config.yaml
n_layer: 21
d_model: 512
n_head: 8
n_kv_head: 8
head_dim: 64
d_mlp: 1344
vocab_size: 32768
activation: "swiglu"
norm: "rmsnorm"
norm_place: "pre"
norm_eps: 1e-05
positions: "rope"
rope_base: 10000.0
rope_fraction: 0.75
qk_norm: false
attn_scale: 0.125
bias: "none"
tie_embeddings: false
parallel_block: false
init: "uniform"
init_std_qkv: 0.0274
init_std_o: 0.00423
init_std_up: 0.0274
init_std_down: 0.00261
init_out_by_depth: true
optimizer: "muon"
lr: 0.0128
lr_mult_o: 4.0
beta1: 0.93
lr_head: 0.00582
grad_clip: 1.0
warmup_steps: 200
schedule: "wsd"
decay_fraction: 0.7
decay_shape: "linear"
final_lr_fraction: 0.05
batch_tokens: 131072
seq_len: 2048
doc_mask: true
train_tokens: 1103000000
steps: 8416
dataset: "wikipedia_en"
MLP neurons of a small language model. Each row is named by its layer, matrix (gate and up: input weights) and neuron, and shows model dimensions 64-159. Each number is 128 + 32 x the weight over its row's rms, rounded and kept within 0 to 255. Numbers have three digits each. A neuron's up and down rows have the sign that makes its largest values positive.
A block is one neuron, or neurons of one layer that tend to fire together. After each block is what it responds to, as a language model described it from the Wikipedia text at the highest values.

L4.gate72:106113121098107108151171123101081093158109132121118129160097092107112139120145101168044169076151121158178123153190107126126159154124115138128121143151148075094076149116148153098112084207100137076154198164140146144126119112125140068120160124079096120132088093108124091114099112109120172139
L4.up72:135111077148110171148172168153120119112114140109128182150151123071143089126103155166168146104127090129090141094176138139148098116111111104137147172148117182096117164071132152145159143135075105081137157139153101128168165106120089103130124162144152109194149121082173045129122151113114155150
L4.gate274:134101153135153104163139098167108120108151165150121112153094128124113176125129123098115115119185156140125119182205171110142092172082109174125167156183191136114115156116165103130216178127134139077177182091190117173099098071120106159102128155131180148152063112090112143120189115102128127146
L4.up274:118072137125125120111189124133138103106116137147107140122087075099184139119080157121077114072108126090173130096162147139143145092119099112101148096101139069160117144151101100146134141100121172147183127078196101155072095158082138123132111103130087128151193126178096166173128117121130095133
L4.gate276:116125117132110091178144134115132149103168141104125109162080141132139103115138137129155184169136166148139202098074107132165125103207135128132161120088152147129152080137111099186138184102131139127129070090133163074095137134131119106115046125081202177150101151069160109183083128074086102041
L4.up276:164126120134093071142107174092084172103120111081084117176078147140095138156133079113148143131117126136148219032065132128149125134180129105136171105099108123126121058149086103170157098132151163125146065107156151108096161150130100099099067108076140173130125129084108096146118123089081136102
L4.gate337:128139140182162134144142114163117127109111110104099052115093142122133143088109109094153148119091149187090112108118185211108094112077098117152152118164140127135119175084168136136103133152170167149137148089084147126188090132105062099164114114140105141137175082124141085122126150108119133134
L4.up337:126132126178183132146131131138104204102114120103152066157146111154115103074170160109167153099116110123067144146087126190131107107109054078101161153137122104123118130120159104141048101153150121176128124080103159120099094107098044095183163102143141126112191071134172065137148144112118134121
L4.gate348:162068179131136072096169101100164108099142106144083061131122129132083152147104135131173177142123155128125164082126098109119110133102134114139133130067032067143117081111135090138167126102165090155181117140123106128156075150100130099135112158067159111152116134182128072107113108055131113093
L4.up348:121110150177150119166137158131127148186107155056145177118106144079125160156150111134066163096141162112114123120104115096201166189105078145083174079045103131146113089129154130107095184131152103107122124158128204170176135097096165186118101075124144109141136097159125074086111143178134155108
L4.gate518:118155139125102122114176170115085144108099170107142157150071099180130128093131107151148068065093176126133162117115079093134084184189156127126119128125164100098078105130131125129147159159163092124109163109163158144092127118083101094146165139123125104119132124145157140168122126080099153108
L4.up518:195116113162095123105137156099074140063107117069130114147106088137119134105097119157135118053107153110143130128066141100147111216131149082079137093108109097088103092140155137114206161175164093143104119127173164120120144097082096110149167114079117089149141127150141152137137182073072194132
L4.gate555:161157108118091157146089124125129120111113136117149119144107128167164092114130143139070139116136074114168129148161164160139094166113100109116160158167084153148097092089089179119103186160135076125109136160132126128101127137165134142135159145117144159153187070113130117110169194080072136157
L4.up555:149159146156019127162093129101102121106107133114123120167130125200124101098126158159092157109138091059204158153176128157139147191098112086087193181217087177080114116112080158123149151150046084105084132124144127156132118090146088109121159174160177158137141046094098131103128160088103134147
L4.gate816:101122137128110101102141123138151177159085139146180150109118085149203130086156067092046172140142145115135143107153151085202161121084125158180161050151120194129055149176096170118130147058108085149155097077128140063085158169187152174155172152085070129134088071126143130063162084120113131160
L4.up816:139125196157121075110112116060141126088109159130127105079191130102111158098137108123114130177178155113124143132171168135120102201096105154174118091079092185116105107123057121093139117088151120066117149097062093163136108169104114168144130211110121117099092027157128070136101099129122112089
L4.gate875:186133112120095160069151172083100139114138142053170062144087098148148107044101115160101149201105117123120136106140156146086176134136143092093112146147115165152147089149102111146169120148116129078132131160153123182090133120200191089050179111111145149147122170099047202126085141129146114133
L4.up875:122162129138087110158157127116082092181141111095150082131095129147108121156116140133161128121123158116125145063111148103166133132153110186127089126088152064137140102199181127149119178146181134057087120119142155109153161117189085136165125150137091135157153144123177172030110096101048050084
L4.gate885:137086086118144104140138067139162094127181165131111115124090084111150130072114139115076107142119119123107129199159144118155107119177125093054173153133132121152106091143123172120134082144129100120110165103136138108065097119106150094117201071130106110120155125143069142117107141135133095085
L4.up885:100147154099173075072137142138157117104166134104156131179121143166116086071091206172125098172187129153128149157121081144098123182111124085096141103134117113112154084105070057134166040142116096153100146082089122147086171127130139094135130095089107153139108110099107089134111133060103153125
L4.gate960:205105145098077089144153087140157091162169167058140168157167026091100110102168128153135156104118151102129095132126100142132184129187112118120161131106109105108098125178052125047115138106152027094181118152159144154119161101137112117139161148120116107114096141121107167112130113121121108093
L4.up960:092086147116165094127099065118100115132135142116144144140103082161130116174148148140161156101131133058146114156141088144131198126114204183176129110149084057088076125117074089074111164110125107111107150119141143176112180131091118098104141112120103112170112155121124090135124116155116114106
L4.gate1003:181180113164097101127147118142141114149102165173142107174141153112155120167192105175196092129104111144096182128137115178141093132089168087157102173104155153132115123092148154143150185174170110087178202131096141106101163158177093080132121144100153138122144098163191113107049148130188153160
L4.up1003:144107118114119155147158138155145126087100151105126158134078127110190136087105149157113113128176164109153160093145176131126144134124134075091138105111074123178084172133081134173162106125106121129135152193119142121113114112093150105127157132097150147133133079142162199043121163116084105097
L4.gate1078:125133123119077098117137078100132085149164138134164153105122141099091146126136146127129126094200061100109121124136099137162109121122121115155073127152164151116102140110155120096179096173139131085115127135132160095140099103170052119127140140138147101119120119119092200146110184096087178127
L4.up1078:109130157152109127070189088124091124149155108171098150140110091070200180133101126158153188115122131150123126130150158124149185095148097097055161142218096097154103146146187138084106128150123117121115141138092138148116137115168091138109109187158159119157147056100146120162108142137074120129
L4.gate1119:126106112169158122134140097160152075111113124141121143164116092151144189110067096119171079160128106127152160158144080128138112132122083119147127136152112169111118111169098165134161177140104130146122149117142135107131135178195157101105114170078102105136154128135155113139101170101096166166
L4.up1119:138122106187165135113121116151101159105091037058158085166089155115098183127153143100118140151165112138118110107129154125112125152161147072114148112138142152094075109167167152181110134162129146142138105127152084104176118158197086167128194135094148165177182130146132092125090124129113165184
L4.gate1326:146119144117096047140164136161147179110126104113117147158151188139107172126179129179099118127149109058118104114062095136120055069128134113127179105110162110139172083126161121076122090177108123118100104119100092087132199145164112126101143104129149100142152189129066158121112153128113100089
L4.up1326:182086145123127027132182181158143148137145148117113150107180164138117136136137169088109088135139115061137079105080145144136088120141158079155131155082149177107156127176165149107103108122087136150114119163112093083153139161108134114092152125157119092132149176156042111103124126131129120069
L4.gate1343:144134103091134123085151165145121146095105063107182130059079162150113195130063074127140120101114172193096083108156097204155167131158090135186173107155130105120085163145162145130136146162111197068114171101142135150141119147115083098114105122184141136138143098121129127175078019174138136146
L4.up1343:146213095050136117051168096107150076140100135105131142083105186158108192163112122195178124017136120167141077144156139179173113137133086116187138112130116103122127133164133154126123087152102111072117108166102137142131148133117145077163098155207155192147160133108121122154093046145178179125
Description: Partitive "of" after quantifiers

L3.gate639:138103107110109188193129052097123140162100113113130135123112156077134217135145100082133143061103089184082085112160120116158082092141166143139131106103176128114090159116110100067109136172170173119097150134183160132130134102082130099128128100116157140109124139109113125150128179144134174116
L3.up639:129114102139088130107123182111120146147118100161097126123097122085150119096121114178148131125180154145128100153173154138091175183142124134117128087096083116071142114108171165114037091128092173159122146097136158098124052157167157120132149119147143117062105067105104152180137123137159054115
L3.gate955:155163133156103128138102186154099130160114131073142129091122142134165166090096136136158140117110183075155094159144073155133129140126112049105126067115143093187113131174121116102062194157144111086135186127141100195126109107179125129155143085123141091154210120147105078142108105131129122138
L3.up955:153142133169202118152144150119143151140092139156161151116146154131180130104109133182131164128096180100131103101137062121129136087193123128144136057142095127159097174164137150101075183116118037148136124192106130171114109110120144120141154112141128096131200122138118061157099132142119112120
L3.gate966:113199195155147097129164130132082140153146080073202114129116058111120134101142156103126164087174103097076115104160092187158117160119138109115113167215104129139101159154185148106117078165068129116109151089199149155071152098108134132167164129151163064126107116098107182153166123140144152146
L3.up966:127184164120150110154121109121026084162135102111174132122100089113132153084093127104144058097171115146089143116136075151166071108104143099085067152138104131120149136134165146136120168152088103157058156103114146131122113118097116176176157117128096070112103117132093099166150134084101111139
L3.gate1220:122142204103127141205118123117082110068177108080141172159145084128110050133111126168146173192116111100073122082101130132088174107112163084146134106200129125155080095089101116137124114165098124156123183154188082145110033135135094134167099167139144095094164135095138118122041115172119139119
L3.up1220:124106145094133121138190138117145078161142061124136106083201108117138127147136100105162201133132140154090150085130141132117066134184150129102092130113103135106132160136121134132091131131163129102074139124071127119170131158087105108061101071205142122177122171149112072137113139157148136097
Description: Partitive "of" after quantifiers

L4.gate150:142115131161074156125133154106107092106117087102162141047111175165118155153184141142122180159126109135113133127069112145159107101106091077097170157173094047169110121089121126097107164115120095144129136175156121129160119144210098133121134188114148179118172078173183137129111110109138139114
L4.up150:188079132169108128141076154159142099103148141141218107088145102145116116244143111211087107167130125176116133129161173138168142130112115137092121100149097076122156157152124103122109130075116161129078122183111113110151068104081120135086139125163119117167168163112139103102119164121102142176
L4.gate249:102113103125088097026127118162114088125158157103137116223115119155144174211194115154119111076192123084130138135131101052190088077152121161113106140136151112143171108203137175071079136199140107129136135123152152119156146114110137097145152166128126145146135128123106127137097169087134146086
L4.up249:094125138152105134074166095101140072131080055128150130080103091145110096145179108090154120122111169125161088133125194116108133123156128083082143102163122099114135138185105133126119097139119110066132121166149070095119093151157167136141096152179129073158149160142077118067111122153038152135
L4.gate334:157069180140168127129146117115145168126137152143154211155157123164186180171134051111199094169189158146171117102171067132173131107135113112130187103139192112113148070130145154074112139118222126111114178136133122139147133174187146113133071148134143142135160092140089083083124182123104079108
L4.up334:124123171096120136110149140128173153088209172144123138181158121116090163151134069126187148148115134084131143167142155093172091118101136121144162127099180137152144106139126145105075149114168131155118113087136128162127134175165153103137113174143132135115126142141040121103119120063112122061
L4.gate418:142150165145116143114108174118116162058098097118193180169141176078139120154146152060120105185159153117123135061048092111113101120114107121089168106127111103161133126108112196117106091090159117099114175168099107137151174112137118108125136104196123136114134129177145137066088146070177093097
L4.up418:183100123152087153115115174087082158099106104153150142114173167141107141242093162109140127142132129113142152113088155102105114137088116163138225114136088139147176071139114168127076093110135120112146147178089115135173192141112119147135168089182159124119135110167110061090077091092191087116
L4.gate492:171174149104118180106181143066141166103146143110165192173116138160059148151161096111131116165116140101152186098151117139172120085067144119056170149150127078150126129130116149064142138107191122109118133123158082179147131144100135147059089091132129146131120128077148132191138136086177094135
L4.up492:079130121172069080096131081107124074091116170124156124091139136084119164126111112107113070143107170094133126148143126166201098149164126144108114113135151075116095124170138135172113115162199115161131124127138135117160092136123166154112167101139151136141140104169058079085113114106136072139
L4.gate627:122117121167161113100141169163133165108170187163145138144109094120127106177131191131108081168155124124145160123133112122131068054158141103078186072135142133086160123150151199095162101108172102127142148147152111121128148171141091157054114122118166138135144142175111135160109143158096137103
L4.up627:057103096158127131161122161081105103137090140068124099072164119195159122119126117132173084133079174185155102083167112129124147144190141127161087111101119112139158113119084113144126074058106156097114112143121141150152093141174130092074162096137148102212120135106112119106152156111191109148
L4.gate844:125155154127139174177137132176146132110122098184113136096116136170110236191125106122118097113034134125087132127173120124140083044061100141151140077095097068067043123139136132121116183117124090120086085102162133149198155160113153072126167213184126108080152114102095097108059106139127114068
L4.up844:134167117146131084112186165108180092069050072121104155147101137122125181177178102115123102108074133160127144151181122102179117084084101119111115124120144124161085089161201099086093204116122116103155101158154066142141104090090104115081125138133109164097148134111091137128134079189140105124
L4.gate906:200102146130080120154161106113168135176180135086159135131059120146147139175122131106166092112073105173160172132108122131106112102095153128059153110129135115106109169162110095081187082111168121142122119123099106177121085103201170108093129140189153144132120142179151122135156158147161107122
L4.up906:101112136172084187129132114141127121123182109124175110044142118141159120144187094113143169055178135192132168171152176137117131114095109113131183176073100094148121157142117120084115155172172102135101136141167102186079137131066087112172076144107128107161099110128108166158159108146170104107
L4.gate973:132124149148095117121157064082109120153147173157147153185138163125133158141095191126121096107132170138153130123103102135071142132131163067065136208111159152145153086057163176160109114090160100113095112192155101106163115154070185185168187102138158117142152128156120165064141111077097100139
L4.up973:106113114084140099121167084108114172115097120131109067185157151145157089157102111112120100122164194148143103099146119172028148129146106087142130150128148138065164101092101080087117101120118112062126168161148101164124123229137123122184077117102091118090133085132128110089151097093118134162
L4.gate991:169106112157120151095068147085136146118107057097119123154188174118123180176107111142125100122177167164152181110138155108118133114116151125117147106156178143140068104119123125113126132189179147121106122118161102152149133109127059179151136146070155153139126095193110154060144163159093092115
L4.up991:172111112129155137043104084106166099134132097074093123116162122078130162117100094122105103094148201101126075129094182108104115120156137069156068108169137159154107086147187152121148079116135114102085097105156131155153185117128129118142130095122157184163140127166074128057126166167127137098
L4.gate1087:144172080181104149088140102158119121092128184110075230160121121102124125125126130097111045159119211200115123096155129148126133117151146116096190148160172113102114102108159103126166084145130107109101187155139132115208156106086103156097164151154082158144198123180145115134097149155044140120
L4.up1087:154155093130114118132144128161112131092155238127055191162137139094100100148143123124144047117113162124074114138111108123145118182114117136119169146131184118104116130080142078101189099139098118162078145128151142124176130142096066155110141168140098116181188145129111080128096137108104149071
L4.gate1174:143145088143208127136128121199065132197115065116147162103105108174108052142147145150180148052121089158151121101098100128136108082118161159167159125146105090087120147188087177072135127089108129114092133162181102129193191121120132179097158174144162200111116099169161141134095126127131116101
L4.up1174:176150124112127113140127122190143116151109137175121222144069105177161159182088146142094119139085163102129136137146145144090122099093109085162082120180128105161118150150183156113144162141108156114137114152185163160181191148138110059129126150160094129116113099071155119146140128172096102139
L4.gate1193:126115103058155100086145111182143154128121129114145126178109147186114129198128123125154079177178117128209103098157141182127139130118151113181137067097172103127159134110166122078162052108071109122119101119112093145159147173173112120073084159130161125136168169148122142074167105137108177165
L4.up1193:164121105128119102095172079167111161128138094145092129112091141107116132153123139178150088176167106109109068142123106125111128131103172148111183094133147188103115091145205115147083127111107099123090167095119132128133076110091153119125112135149160109155202145161119098135102133116101157151
L4.gate1208:148127158127127140116161184116159145120121160134166143143107148088123183167092132154127098126081142125107160148116109092102104170134125111186118104137140117108138128212133111108166171116167166119117089170174102083161127093144089113067124159125159172077050124115177109116099146190080086165
L4.up1208:162159118150135083152113137090140131122113111135118121182126183186151110173121183060147103122034124057113089184111122158127103133084085115151101066131116177107104080077163117085171121107168133112076089094125152121160131107150126103152099190158102116059136106138128135111096115124167145124
L4.gate1211:105097120162116140098118160140146154204147094117151135109129130169100092163090120120119149143060178121171126108163128118127116157120138137157147123120114140126119072158161173046141117101084134122153099076165145149166147154130150152067115121120122173191125143098136144107141127106118145168
L4.up1211:110131163137136107090142142135137100168107045125114175114102145059059134209163167129070146186146123166148132141184127118128085110150134117115130097142115131120154077131139203128097083161122153142126079083180124104187128165136115164090135142161160096199179133122176150136145160194178120161
L4.gate1307:140118101160100141172131110211088114074121088114129185099184091112055128185122122132141104102167148069075113137110174115130141090155155152195144134124132139107163193146144128093176165184131096149138095192185110113138186128136064081113156167158135127119188164035110155129113187208160091086
L4.up1307:153124122156155126149165128131166147112120164139145143111167111147114177122079104113167110139088106161051137184109082142146106096142150160145180135076055163103138070069140133139089116119180130157187094143125149155186095145091109191120096104127113187100066127129181140090120118231108089133
Description: School and education words

L3.gate41:138128093186147131095208077165156117076163117145137204180147132120151160159102120203109044148143130127093179128099174171179184137186129114086130110101170108127142106163153145043185160110105059163128145131197139154171146191100112163084181154166117129135106114153179153094137169150167094141
L3.up41:115130061163112158130174179134118187105168147112074140170136125110096142124164152129101126158179122124120145150107153133134181098185138148126083112132130133105175114104147137117129087090090068159096117110104148049142060098175149159065077146104135135097179134066117117200103163125153128101
L3.gate619:096136181170182120065158163101098113164108118156135131110058130180195160160132158142106100097150123118123118142144147131110087139102122113055085128133200126106108161096169055072206107042159146111075151071124176115136073121139140156117168136132118138077176139158124196104143144133110117126
L3.up619:125124199115149106121144135139106082150118125177129107157103190135110169174133184135169086121162133128119171115136152111104100164106099128072114159120154101125126151128163081156155090061170200136085109101130170092119095109121117163109162121112093152107151120159134180092175133137099101113
L3.gate1084:112131091137172122118148146100094126111172128145102126118126126082172177151121167109105101153152170106124183092184114155170105143168095156083096077139167040177130131089164067090119104066159101113117143105112143040126138099108134132067131119086180120125176142092150143060127166139141171168
L3.up1084:111143123100152076099137160087082140084150149110118138116137158076159143166136130143110129192160220118118140098163119141144122145124093190062113088169163045170142122088194054142119124098133081100142117090109135068105134102077133128102097121141155107158181141088131138069114123162152175159
L3.gate1300:088123045145142098098149161130132172150154163159029080184131148130121135133081119118183158170177152151199173104166085128172137195111128128138083173169146114113128129083055079100092146136127148117107135094107127129168136072103149180129101122065218142110173127165164104109164145126106143149
L3.up1300:109162091163139079098195173095094152103184168127066105159132111160112221110119123087151118174162126148195177126170115111162120135141170147149098175197153134094120132137061124159127135116151100178130162123114133095163128097143166155117156146096139123143158123161114127164147167121109123138
Description: Education and institutional roles

L9.gate339:179186132131061111099101101154188097130082115129106161069121107134150104125110109100140142177144135137122127095145115152120122149147176139104087090040093139128047092080117079130164110156136131101171104157157156106148038174098084143098135153074170078114138163153161127140197108048091079140
L9.up339:140168122067115157162192094108128108112129171147127133149121091125126137122101132110162036150144150106056145094122101130131164126108092107095113212102127093054112144143143130127099192102111128072159124136130160109077149097157105134103121127059153088048113103180140125133098127096165126137
Description: Membership prepositions